MLP neurons of a small language model. Each row is named by its layer, matrix (gate and up: input weights) and neuron, and shows model dimensions 112-207. Each number is 50 + 15 x the weight over its row's rms, rounded and kept within 0 to 99. A neuron's up and down rows have the sign that makes its largest values positive.
After each neuron's rows, "fires after" lists the tokens most often just before its 100 highest values on Wikipedia text that the model never trained on; "fires on" lists the tokens most often at its 100 highest values on Wikipedia text that the model never trained on.

L2.gate264:59 55 19 60 42 51 79 52 64 28 47 39 71 77 23 60 62 46 48 45 56 55 64 36 55 38 69 46 49 66 72 24 62 61 31 42 64 59 12 47 44 48 58 78 33 50 70 32 32 53 62 41 63 40 61 48 28 30 53 55 43 41 45 58 64 48 45 57 52 41 45 47 59 41 72 62 43 30 33 41 52 52 31 16 70 46 53 60 82 67 31 29 69 13 37 66
L2.up264:52 81 42 37 53 77 53 33 52 36 51 64 41 45 35 42 60 54 41 79 40 42 66 69 35 38 23 46 55 56 54 21 82 26 31 70 65 51 57 55 37 67 63 62 42 49 33 48 36 35 43 59 67 42 60 39 35 44 34 84 61 57 39 74 63 53 78 61 28 75 41 23 76 42 36 24 67 76 33 45 27 56 62 53 66 50 74 46 36 66 59 39 38 31 52 58
fires after: "e", "ro", "o", " co", " Re", " Co"
fires on: "op", "ign", "at", "ast", "ad", "ed"

L2.gate177:60 47 36 39 59 32 46 49 40 46 50 64 53 68 61 45 74 36 34 29 50 45 52 66 07 49 47 64 46 61 42 29 71 46 58 55 48 45 41 55 20 59 46 31 41 70 18 35 59 58 50 56 64 68 92 60 77 72 49 53 58 50 36 47 40 67 62 26 34 69 21 33 48 55 42 38 56 30 43 60 54 40 66 49 29 47 41 59 26 50 56 54 48 24 48 34
L2.up177:39 82 38 63 73 22 57 35 52 28 71 31 48 49 36 59 47 61 30 30 29 72 69 39 35 51 41 40 87 51 40 33 70 40 56 72 40 42 44 75 29 66 39 37 49 61 64 39 46 43 32 47 25 46 57 32 41 41 60 34 47 48 54 49 46 54 39 58 25 58 71 29 50 39 52 71 42 60 43 52 58 33 51 63 54 51 41 51 53 65 25 46 72 37 73 45
fires after: " t", " T", " m", " B", " J"
fires on: "ar", "est", " Bar", "er", "ac", " car"

L2.gate263:44 79 59 60 38 44 68 54 62 54 50 72 57 62 28 39 40 48 50 39 44 72 51 06 66 49 23 82 39 27 44 57 43 55 48 74 35 33 32 48 30 35 63 62 71 54 48 68 69 47 50 38 37 90 70 57 67 58 43 63 42 50 35 59 36 55 20 63 75 66 41 63 54 51 68 53 38 43 48 87 37 68 66 34 55 13 63 61 40 39 56 41 35 42 59 54
L2.up263:65 45 42 23 54 67 62 61 53 85 79 44 44 63 40 48 84 36 60 55 57 50 44 50 45 53 67 46 34 30 56 54 37 47 43 30 56 36 87 40 48 40 22 44 67 14 79 44 55 52 72 57 67 46 74 58 43 38 42 28 48 36 38 62 56 53 56 46 23 74 26 43 42 30 59 42 43 33 53 61 51 40 60 43 57 38 67 51 68 23 66 70 82 14 47 34
fires after: "stit", " s", "ag", " St", " S"
fires on: "ute", "ement", "ite", "ation", "P"

L2.gate366:18 84 61 52 20 56 70 51 28 37 46 70 51 29 33 53 42 34 53 30 52 60 62 17 50 51 56 43 56 25 47 63 76 41 66 44 15 55 67 72 68 54 61 72 34 57 34 44 53 46 62 42 56 55 52 36 39 52 53 62 48 16 66 45 38 37 37 43 53 34 45 58 58 54 57 85 57 53 21 33 50 26 37 65 55 75 47 69 40 61 63 56 71 56 38 30
L2.up366:23 53 53 36 36 62 30 56 33 29 69 50 43 44 45 42 66 51 44 67 45 63 48 49 25 58 50 58 75 37 49 63 69 40 64 65 43 47 20 58 66 36 55 70 51 65 42 30 43 59 52 48 45 46 35 50 50 30 43 60 34 54 70 26 44 61 61 43 46 33 14 70 83 63 53 49 47 41 52 61 43 27 61 58 71 73 30 42 66 36 56 58 82 56 70 37
fires after: ".", " att", " Re", " J", " N"
fires on: "ia", " As", "em", "in", " Des", "inc"

L2.gate296:34 42 38 59 28 33 47 23 37 47 29 45 40 49 36 64 29 78 33 53 50 59 23 59 59 47 70 53 35 23 62 58 69 32 49 21 64 75 44 55 47 50 34 68 73 54 28 73 59 30 50 52 74 45 40 32 48 70 58 14 36 56 44 25 42 50 60 42 44 48 36 60 71 64 20 48 99 36 61 42 15 62 49 39 75 49 36 53 49 35 32 61 47 37 41 66
L2.up296:58 30 50 68 73 49 35 64 32 90 46 40 73 52 52 70 37 51 50 47 34 59 45 61 43 53 71 62 67 61 51 62 69 71 45 40 43 57 64 52 40 40 43 21 45 54 28 55 40 44 36 56 62 56 52 41 61 56 62 18 49 37 54 24 59 47 62 46 70 42 46 28 42 32 63 47 64 37 45 26 42 74 49 37 63 51 29 44 38 39 34 67 53 56 48 66
fires after: "1", ",", "3", " was", "2", "ik"
fires on: " app", "0", "6", "ip"

L2.gate15:70 45 34 77 72 31 54 56 49 37 34 51 51 50 46 51 54 50 51 35 79 65 38 65 47 22 42 56 47 50 62 17 86 51 23 59 47 75 51 43 65 71 48 53 58 44 60 47 51 54 68 57 58 60 39 46 40 46 56 63 50 84 32 41 19 50 37 33 54 56 43 31 40 64 18 36 52 53 92 56 30 57 35 57 43 66 41 47 29 58 63 24 50 28 35 48
L2.up15:59 37 43 52 79 46 60 41 36 65 54 16 68 43 73 51 74 32 45 71 33 51 41 48 64 41 33 56 14 49 75 76 53 62 34 44 36 29 56 40 53 43 61 64 91 55 41 44 27 71 52 38 62 52 28 50 29 29 54 22 68 73 66 57 55 35 54 44 53 23 57 25 60 51 41 48 45 44 51 37 39 59 39 75 25 20 45 60 42 33 71 55 64 44 66 45
fires after: " B", " le", " H", " b", " h", " de"
fires on: "al", "v", "ap", "ab", "app"

L2.gate143:61 47 28 24 54 64 65 16 14 41 47 67 59 66 35 26 72 63 59 47 51 34 43 30 14 68 59 26 61 67 46 45 57 61 63 19 56 74 51 61 65 59 58 24 55 74 60 50 44 49 36 37 95 66 64 55 47 65 68 56 45 42 29 46 74 44 36 54 47 47 72 47 47 47 68 31 74 61 44 51 41 30 49 28 58 59 44 38 37 74 70 16 65 56 47 55
L2.up143:59 56 35 56 34 58 70 45 60 58 60 68 57 43 53 47 59 54 31 37 58 46 44 50 60 69 49 00 50 32 72 42 27 40 63 30 43 66 63 51 62 60 78 45 19 67 59 45 57 35 47 57 66 57 59 57 27 49 65 66 61 45 36 57 67 55 53 34 53 51 62 76 37 49 45 56 36 58 19 52 45 44 75 65 44 43 69 40 57 77 33 50 76 29 43 33
fires after: " ac", "it", "om", "ipp", "at", "ax"
fires on: "im", "qu", "u", "ine", "al", "ud"

L2.gate567:43 58 14 45 32 36 46 27 54 49 78 52 38 54 54 47 40 69 66 50 57 55 57 15 42 40 31 35 17 43 26 29 54 40 51 68 25 72 53 54 64 51 33 43 58 70 55 30 22 85 74 55 40 53 22 68 48 32 79 33 48 63 59 55 71 39 41 39 33 38 35 31 48 40 61 92 80 65 49 40 44 35 55 45 66 25 63 45 45 48 51 50 77 43 51 67
L2.up567:43 47 37 50 40 76 74 25 79 91 33 51 73 44 35 63 29 54 58 53 20 51 22 52 45 67 48 46 46 43 49 26 61 82 54 49 63 59 43 44 36 48 42 57 40 70 51 44 32 49 66 50 78 64 44 64 37 63 59 56 10 35 55 38 38 37 25 49 45 48 35 57 53 36 65 59 40 76 36 86 58 56 47 58 42 43 63 22 32 35 49 49 59 33 44 41
fires after: " gr", " m", " Rep", " F", " P", " im"
fires on: "ublic", "ort", "ound", "port", "ater"

L2.gate314:45 56 54 38 41 35 21 74 42 29 88 71 51 30 54 44 11 58 56 52 44 58 47 04 66 51 62 38 56 47 15 60 48 46 32 53 51 43 43 54 39 52 63 55 65 63 49 74 57 17 24 23 50 58 35 46 30 45 40 46 62 61 59 79 16 31 76 67 65 59 46 45 42 61 61 58 45 38 65 53 37 51 25 71 35 49 67 18 71 52 23 35 45 61 25 52
L2.up314:52 44 32 63 43 27 34 37 61 70 82 51 29 32 24 43 51 34 78 20 71 45 50 51 42 69 59 57 53 40 21 48 55 47 54 23 17 40 69 27 54 63 48 70 30 58 43 70 42 54 60 63 73 58 54 58 61 43 59 64 66 53 42 63 30 30 58 13 64 28 36 58 34 48 63 47 74 36 45 41 48 41 31 46 42 34 28 68 55 52 28 50 46 43 45 40
fires after: ",", "w", "s", " W", "-", " includ"
fires on: " with", "ith", "ite", "e"

L2.gate472:65 99 31 63 51 39 43 63 39 67 58 44 19 35 18 82 53 44 49 56 50 53 49 59 49 36 33 44 76 71 52 44 42 39 49 77 88 71 67 46 37 51 63 32 34 47 57 43 63 41 86 35 20 33 20 45 47 37 44 45 55 70 44 35 40 18 70 41 67 40 45 54 46 48 42 35 53 50 72 39 51 16 35 13 58 73 79 29 61 45 55 34 56 33 69 45
L2.up472:54 70 45 54 51 55 77 50 25 55 52 49 41 79 43 49 65 57 44 72 66 32 45 59 57 56 57 42 36 61 82 77 51 62 40 63 68 15 43 44 66 78 39 35 66 53 24 53 39 29 96 63 27 43 70 73 45 52 39 68 61 69 38 66 75 49 61 59 62 62 70 62 52 72 45 59 61 19 63 51 37 35 33 50 32 51 74 10 48 45 72 50 28 50 31 48
fires after: "h", "e", "che", "st", "y"
fires on: "ol", "st", "el", "ic", "ra", "c"

L2.gate432:47 45 59 32 51 33 38 65 46 25 41 62 32 45 32 44 39 73 69 65 48 38 53 41 47 53 60 56 41 53 52 33 20 47 31 40 70 28 60 45 60 57 56 78 53 34 52 66 57 61 54 78 44 32 71 64 47 37 66 66 80 43 52 52 55 60 38 20 55 59 56 39 72 46 61 40 48 49 41 22 19 67 65 39 76 33 62 60 41 39 55 82 54 27 52 48
L2.up432:37 73 52 54 59 64 69 42 55 53 58 45 46 47 48 53 53 58 50 50 57 47 54 51 44 56 67 10 55 27 56 60 23 39 60 57 76 51 41 44 58 75 48 45 42 30 49 65 45 64 02 35 55 46 66 46 57 27 48 51 87 55 49 47 47 78 53 89 59 71 75 50 71 42 44 52 43 62 73 49 60 52 44 47 33 41 32 23 62 41 39 69 61 40 42 69
fires after: " L", "n", " l", "b", "ar"
fires on: "ow", "ake", "e", "row", "ma"

L2.gate33:40 42 68 20 45 25 48 48 28 43 53 53 50 66 48 61 51 69 36 50 42 70 57 48 52 58 49 75 46 45 61 63 56 54 77 34 51 44 69 41 77 42 34 53 48 43 63 47 59 36 74 49 48 47 27 68 55 54 53 18 75 29 68 42 52 77 76 21 31 54 39 38 51 57 35 32 67 32 66 50 49 20 21 57 63 27 45 53 76 45 43 54 49 45 86 54
L2.up33:45 51 65 73 57 62 69 41 63 58 36 86 61 42 43 42 58 41 35 58 89 52 48 35 53 39 43 56 42 43 74 24 68 74 47 30 35 86 52 53 55 86 63 67 67 56 50 43 23 63 44 62 61 54 35 57 36 29 68 60 39 62 32 59 71 42 36 59 52 62 63 54 31 15 73 35 40 63 44 65 50 44 55 29 78 47 70 34 52 41 71 45 46 74 54 64
fires after: " St", " st", " c", " Cl", "st"
fires on: "and", "op", "ost", "all", "on", "ass"

L2.gate449:30 51 57 47 68 65 42 06 32 59 59 56 47 71 62 71 48 50 34 52 31 21 69 44 45 82 48 50 45 77 65 34 22 27 47 63 42 55 51 93 92 66 32 50 58 75 32 74 53 47 50 45 55 61 36 45 34 49 38 87 71 54 50 59 61 45 35 60 61 52 58 46 48 37 56 48 51 81 31 65 61 50 48 47 47 45 69 73 68 76 64 45 66 49 60 56
L2.up449:55 48 49 28 75 62 53 48 52 51 80 54 66 63 74 56 51 35 51 39 39 49 46 34 35 36 65 39 71 45 72 54 37 58 51 61 57 57 22 91 65 51 77 32 68 89 66 42 38 13 40 55 52 80 61 47 27 51 41 70 90 33 37 63 68 52 33 72 50 45 63 31 39 80 31 55 51 41 41 40 55 57 53 68 39 48 29 70 47 50 54 68 49 43 54 38
fires after: "ly", "r", "i", "c", "ec", " elect"
fires on: "olog", "onom", "mp", "ac", "ron", "am"

L2.gate114:44 26 51 29 31 77 54 46 65 45 41 43 53 82 49 58 33 34 57 45 22 72 79 39 26 42 33 53 64 76 29 36 30 61 50 40 28 60 32 86 33 49 60 52 54 51 25 46 51 48 66 53 39 56 54 40 22 43 17 56 40 61 51 57 29 59 72 65 62 51 34 55 30 26 53 48 54 49 61 65 19 53 58 62 35 41 47 68 45 61 87 16 55 41 27 53
L2.up114:66 80 45 55 54 40 67 46 45 51 47 37 42 66 56 51 54 62 58 52 68 68 43 47 24 53 57 54 58 50 65 50 67 56 59 36 45 60 50 77 61 68 32 46 73 25 60 62 55 38 71 49 43 48 60 53 26 43 47 16 67 43 25 48 65 70 39 45 78 42 64 45 37 26 38 69 45 27 53 47 40 59 62 51 46 58 86 50 46 30 50 67 45 46 43 51
fires after: "A", "re", " direct", "b", "ced", " com"
fires on: "ed", "r", "and", " Ar", "k", "t"

L2.gate252:56 54 37 50 56 44 37 73 56 65 61 49 37 54 57 61 34 63 42 36 37 67 55 40 62 41 52 54 47 46 61 64 60 50 27 36 07 48 38 56 48 01 39 68 41 52 52 30 90 71 52 48 27 72 53 59 87 51 50 27 66 70 48 60 28 64 47 40 53 36 64 35 48 61 40 52 81 69 72 12 79 62 84 52 57 67 63 40 36 28 78 27 58 52 47 41
L2.up252:28 26 49 38 87 20 30 23 48 49 64 38 60 37 34 45 49 29 70 47 59 71 30 25 41 59 69 58 43 53 56 69 43 43 46 27 44 43 49 64 43 51 54 35 50 41 63 43 79 66 58 54 34 64 34 68 65 43 61 42 68 55 31 48 44 84 34 41 77 55 48 34 36 48 70 78 72 85 47 32 67 73 65 45 36 45 71 76 18 76 61 69 45 71 37 38
fires after: "1", ","
fires on: "95", "97", "96", "94", " ="

L2.gate687:68 42 50 39 18 52 55 53 30 66 76 51 45 47 39 46 65 17 55 48 54 73 31 31 47 37 49 37 24 57 15 45 63 69 53 56 53 52 59 46 63 51 67 40 61 44 45 58 53 69 71 50 78 78 68 41 67 53 39 62 64 58 34 56 73 42 44 29 74 44 51 45 63 51 49 65 42 55 40 50 46 24 48 27 48 65 77 32 45 57 38 65 43 35 16 43
L2.up687:28 67 23 46 49 27 68 47 67 57 34 60 34 43 47 43 56 33 49 66 48 55 40 68 44 45 70 78 66 58 74 76 19 48 28 50 72 66 54 44 22 66 82 47 73 64 50 63 42 52 57 66 53 32 55 38 41 58 28 66 39 41 53 40 25 68 54 48 32 59 64 58 45 37 73 54 44 75 30 39 49 46 45 66 48 50 43 45 28 52 28 66 41 78 54 75
fires after: "om", "ask", " M", " S", " Gr", "p"
fires on: "et", "and", "ec", "l", "ac"

L2.gate357:61 60 38 39 47 65 50 53 45 47 31 64 57 58 68 68 51 44 35 66 48 68 55 65 66 62 52 69 72 63 55 36 74 81 37 43 53 51 49 63 96 41 41 51 41 40 60 43 51 64 39 16 48 61 65 50 22 21 68 34 32 57 61 50 58 91 59 23 36 61 52 42 56 58 46 63 76 67 67 76 54 45 56 59 60 38 47 45 85 45 18 71 32 31 38 61
L2.up357:53 47 65 31 46 86 65 44 48 67 58 63 48 70 57 58 63 48 80 57 39 35 63 65 92 56 85 65 53 36 71 41 81 54 45 81 60 34 56 55 77 46 30 41 50 47 37 57 53 51 47 62 61 62 44 49 58 45 64 57 48 70 55 31 55 52 72 39 33 46 55 49 66 73 34 67 47 47 24 73 37 57 60 53 70 62 67 15 49 52 63 74 46 36 29 72
fires after: " Gr", "v", " ch", " V", " Je", " Ch"
fires on: "an", "oy", "is", "air", "ant", "um"

L2.gate394:45 13 60 60 37 75 49 58 40 50 40 46 41 57 68 37 63 78 49 57 47 42 48 19 88 06 68 36 55 55 63 49 45 58 56 64 55 51 81 67 52 71 48 77 44 38 51 42 65 39 54 60 42 51 44 46 47 33 74 36 61 59 57 50 20 44 68 43 44 37 48 38 63 57 29 69 40 53 38 20 25 50 74 45 62 31 48 63 50 53 42 49 50 54 45 20
L2.up394:47 47 67 43 34 58 36 45 43 36 42 55 61 47 65 72 41 59 76 29 56 62 30 53 53 48 27 36 63 25 59 41 39 60 47 34 53 40 55 61 26 52 57 58 67 40 32 61 36 60 55 59 65 41 43 47 42 55 56 50 61 51 30 40 38 70 50 35 25 76 43 64 88 33 40 47 35 38 45 45 59 69 59 45 47 59 40 52 66 60 56 39 49 44 66 77
fires after: " the", " St", " b", "uff", " f", " The"
fires on: " first", "est", "st", "r", " only", " most"

L2.gate684:32 39 40 07 83 77 44 33 94 21 62 51 55 41 53 34 46 50 39 85 61 57 46 49 60 51 30 44 35 43 49 39 59 41 67 62 23 29 50 48 20 50 36 41 41 52 37 46 39 48 51 43 45 44 72 47 46 35 60 48 60 30 49 60 69 60 50 45 44 53 42 20 45 53 60 64 93 37 66 61 35 65 48 36 65 41 52 32 73 51 47 50 61 37 42 68
L2.up684:30 57 55 50 67 59 43 51 60 37 70 52 53 26 36 68 55 47 71 49 30 51 55 51 69 62 55 55 68 44 46 49 68 67 57 45 46 53 33 41 57 15 66 65 62 30 09 45 52 50 47 51 80 48 42 16 12 36 40 41 43 45 34 44 51 31 44 55 58 32 33 72 45 47 45 62 57 58 40 61 46 62 24 46 51 35 75 21 72 64 55 55 64 34 70 74
fires after: " L", " Mon", " An", "r", "ro", " O"
fires on: "t", "n", "i", "en"

L2.gate73:71 55 40 38 35 41 62 59 87 55 45 52 88 67 17 52 48 54 45 43 24 40 33 40 59 31 44 59 47 52 55 43 36 66 33 39 43 51 60 39 41 97 37 59 67 52 49 46 56 60 48 57 26 47 38 45 59 55 45 46 75 37 18 35 43 56 51 49 28 47 56 40 86 81 20 49 55 60 46 46 69 48 58 57 61 47 56 47 72 65 57 76 24 45 55 63
L2.up73:47 49 65 66 37 23 40 57 43 32 68 56 59 66 47 39 49 67 74 10 68 45 54 50 31 64 69 57 71 59 24 23 57 65 37 44 41 51 41 72 54 80 41 63 54 42 41 50 28 52 23 45 23 44 62 67 48 64 27 47 65 42 28 57 62 41 68 54 34 29 87 14 56 49 30 43 75 57 39 55 36 42 62 66 51 55 24 40 78 62 56 75 30 60 51 59
fires after: "-", " |"
fires on: " G", "S"

L2.gate411:48 67 48 57 65 50 57 62 40 46 76 49 58 60 61 39 68 68 46 60 56 69 50 41 59 35 32 70 44 79 72 18 67 46 52 64 55 26 49 41 51 46 53 74 50 68 57 29 35 41 37 59 50 52 72 38 32 73 51 33 72 64 38 15 45 51 49 31 48 31 54 17 51 51 49 53 34 40 57 47 18 59 37 28 54 22 65 56 66 36 53 38 54 64 18 47
L2.up411:61 64 64 16 36 50 59 76 64 45 56 56 59 56 64 68 71 31 57 61 57 42 51 23 57 32 46 69 29 52 18 29 53 53 34 49 47 22 36 58 42 60 38 49 33 51 71 43 59 45 50 55 51 39 64 44 15 41 49 42 56 31 59 44 74 42 72 46 66 56 69 42 61 39 45 63 28 43 34 66 19 54 73 62 46 46 76 41 44 54 36 74 80 54 40 90
fires after: " St", "e", " B", " Le", " en", " E"
fires on: "on", "el", "an", "ation", "em", "st"

L2.gate562:46 50 47 54 58 38 61 62 35 37 44 33 46 44 46 51 36 64 55 48 39 60 37 45 95 47 33 33 69 28 26 23 58 61 58 63 59 66 42 48 00 39 44 41 32 63 62 39 47 48 43 30 32 55 63 06 25 13 27 56 67 59 42 46 28 50 51 58 52 17 66 42 39 71 57 29 53 27 23 38 56 32 54 50 36 68 62 15 30 47 38 11 68 40 28 32
L2.up562:59 48 45 64 35 36 67 67 41 13 61 40 47 48 94 49 24 25 61 61 45 50 25 64 27 54 55 32 71 30 56 44 51 72 26 69 45 38 21 50 64 56 57 50 37 47 44 42 44 53 47 34 45 39 67 49 62 51 24 45 56 50 57 61 45 47 51 62 47 53 47 41 20 40 44 65 55 46 25 49 50 43 53 42 73 81 50 42 19 44 39 48 16 84 35 63
fires after: "\n\n", " se", " e", " E", " re"
fires on: "===", "lev", "ed", "at", "en", "T"

L2.gate389:55 74 56 28 46 72 70 70 29 60 25 38 42 63 71 52 26 46 47 67 47 68 56 24 60 32 55 54 74 50 42 35 31 48 73 44 38 25 58 54 62 72 34 40 39 57 55 36 60 61 46 32 50 71 57 41 25 39 46 49 49 57 48 45 48 52 65 67 23 35 46 45 45 63 55 57 56 17 59 83 60 44 59 32 45 23 42 49 46 28 13 33 45 49 41 55
L2.up389:42 60 59 47 39 30 58 49 49 55 70 63 46 31 99 53 11 50 50 62 30 63 90 45 51 49 03 37 58 54 29 23 52 88 32 50 63 51 39 45 42 50 53 34 49 52 74 62 37 37 42 54 63 49 26 66 33 49 51 49 45 56 71 30 54 49 36 41 51 52 70 64 53 60 12 52 54 47 22 44 55 40 32 38 40 41 31 49 74 46 58 29 55 62 62 40
fires after: " R", " L", " E", " St", " T", " Le"
fires on: "c", "om", "an", "iz", "anc", "og"

L2.gate514:53 49 36 46 52 33 70 65 11 59 62 56 41 33 37 40 32 44 35 74 06 43 32 49 58 59 58 46 60 43 29 38 77 48 76 22 57 51 50 71 35 49 38 66 52 37 75 57 54 50 47 52 76 58 78 62 50 46 56 17 51 47 54 36 41 42 52 41 30 14 34 37 27 52 56 84 35 42 63 52 47 57 58 51 48 49 38 72 32 50 19 43 53 51 36 56
L2.up514:50 47 29 46 44 48 51 33 28 62 47 66 44 40 71 64 12 47 11 20 55 60 57 51 34 36 47 44 57 38 37 55 60 30 55 39 39 52 67 47 20 56 56 40 29 33 64 44 63 31 52 50 30 37 61 57 44 55 65 24 59 60 79 40 58 36 58 35 40 55 20 60 81 37 48 46 51 48 51 68 92 52 22 65 51 55 60 24 39 76 38 50 50 49 64 41
fires after: ",", "3", "2"
fires on: "6", "0", "7", "8", "2", "3"

L2.gate608:23 32 75 38 45 59 27 23 65 51 84 52 65 29 39 49 31 61 62 66 69 28 22 31 65 40 43 50 34 34 71 27 59 34 33 44 55 50 43 60 44 69 51 40 40 46 59 13 47 31 58 51 47 71 63 53 52 70 64 49 62 60 72 63 67 59 55 42 62 57 34 47 45 41 59 71 29 51 56 29 61 33 42 53 66 49 31 42 72 36 38 32 39 52 41 41
L2.up608:67 49 53 31 51 85 34 48 46 39 55 53 52 42 32 62 30 62 45 51 23 39 34 49 28 39 18 50 41 44 52 63 69 29 39 71 47 43 43 47 42 32 67 69 45 51 46 43 33 52 59 66 56 51 56 47 44 60 38 48 36 65 57 59 64 65 57 51 43 24 35 08 64 78 40 66 66 35 37 50 55 20 51 85 64 50 33 65 55 51 35 41 56 53 55 28
fires after: " N", " O", "od", "w", " J"
fires on: "m", "um", "ag", "ind", "att", "ud"

L2.gate539:51 44 45 49 43 59 71 49 92 36 51 28 57 61 42 20 63 51 55 66 33 74 29 60 38 51 38 36 73 63 29 37 59 50 49 60 38 77 44 49 49 57 38 74 22 43 56 64 64 20 61 46 47 40 77 56 47 52 42 68 36 65 63 60 54 70 54 77 76 42 67 43 58 67 49 76 46 45 58 66 65 52 44 21 37 50 19 49 26 38 42 49 65 78 51 40
L2.up539:34 39 51 58 34 61 66 52 63 55 75 36 61 68 52 51 31 51 41 45 37 29 48 74 33 47 44 53 78 50 40 34 72 47 64 34 33 76 42 45 12 57 71 52 28 56 81 60 51 15 59 38 59 41 54 57 53 53 55 51 52 51 57 66 47 70 43 44 13 60 38 48 67 55 13 62 26 42 54 31 48 31 80 63 29 45 59 52 49 31 50 45 37 53 44 56
fires after: "om", "el", "ol", "im", "at", "ax"
fires on: "ph", "im", "um", "in", "et", "ent"

L2.gate513:64 39 37 28 54 45 61 66 67 37 62 57 49 52 55 51 39 48 08 54 32 41 37 43 35 64 42 56 54 51 52 66 55 66 34 56 21 88 27 44 39 45 52 73 73 55 39 44 65 46 86 41 51 39 53 54 59 26 42 80 47 59 29 40 58 62 32 62 30 52 74 74 34 26 28 48 54 44 34 52 90 53 61 48 58 68 31 64 70 64 54 42 56 46 46 59
L2.up513:34 59 47 50 38 19 82 49 42 63 62 50 68 58 39 69 58 27 36 31 49 51 48 69 64 34 37 60 41 33 45 48 66 41 43 58 48 50 39 26 26 72 51 30 45 35 44 55 36 53 57 30 58 48 19 36 27 57 50 53 35 65 53 45 25 68 14 44 64 53 46 59 55 65 34 40 55 30 52 71 50 60 43 70 81 45 51 39 52 52 25 62 81 46 33 38
fires after: " C", "C", " B", " S", "T", " T"
fires on: "H", "P", "W", "M", "R", "pl"

L2.gate617:44 22 48 34 68 74 57 45 35 39 41 46 70 37 50 24 39 71 37 51 27 48 33 42 45 62 37 34 49 44 43 47 43 84 54 54 30 18 33 62 56 83 52 55 51 63 45 44 76 93 73 50 57 41 89 27 40 39 46 22 56 73 27 76 49 58 61 70 45 28 54 45 51 60 16 61 57 11 54 64 59 33 37 54 62 63 43 46 53 60 72 48 38 61 36 39
L2.up617:63 48 50 41 24 47 25 55 84 55 50 57 81 44 92 58 54 40 34 35 52 48 76 56 61 48 54 50 63 72 42 40 31 52 41 52 74 43 72 53 53 71 63 47 93 69 48 55 59 68 75 57 31 56 38 29 53 67 54 56 63 46 26 55 66 58 60 46 53 62 39 56 51 64 51 62 84 62 43 57 54 64 49 33 56 33 51 61 51 59 51 41 53 56 77 48
fires after: " |", "-", " \"", " Lab", "8", "6"
fires on: " –", "l", "L", " L"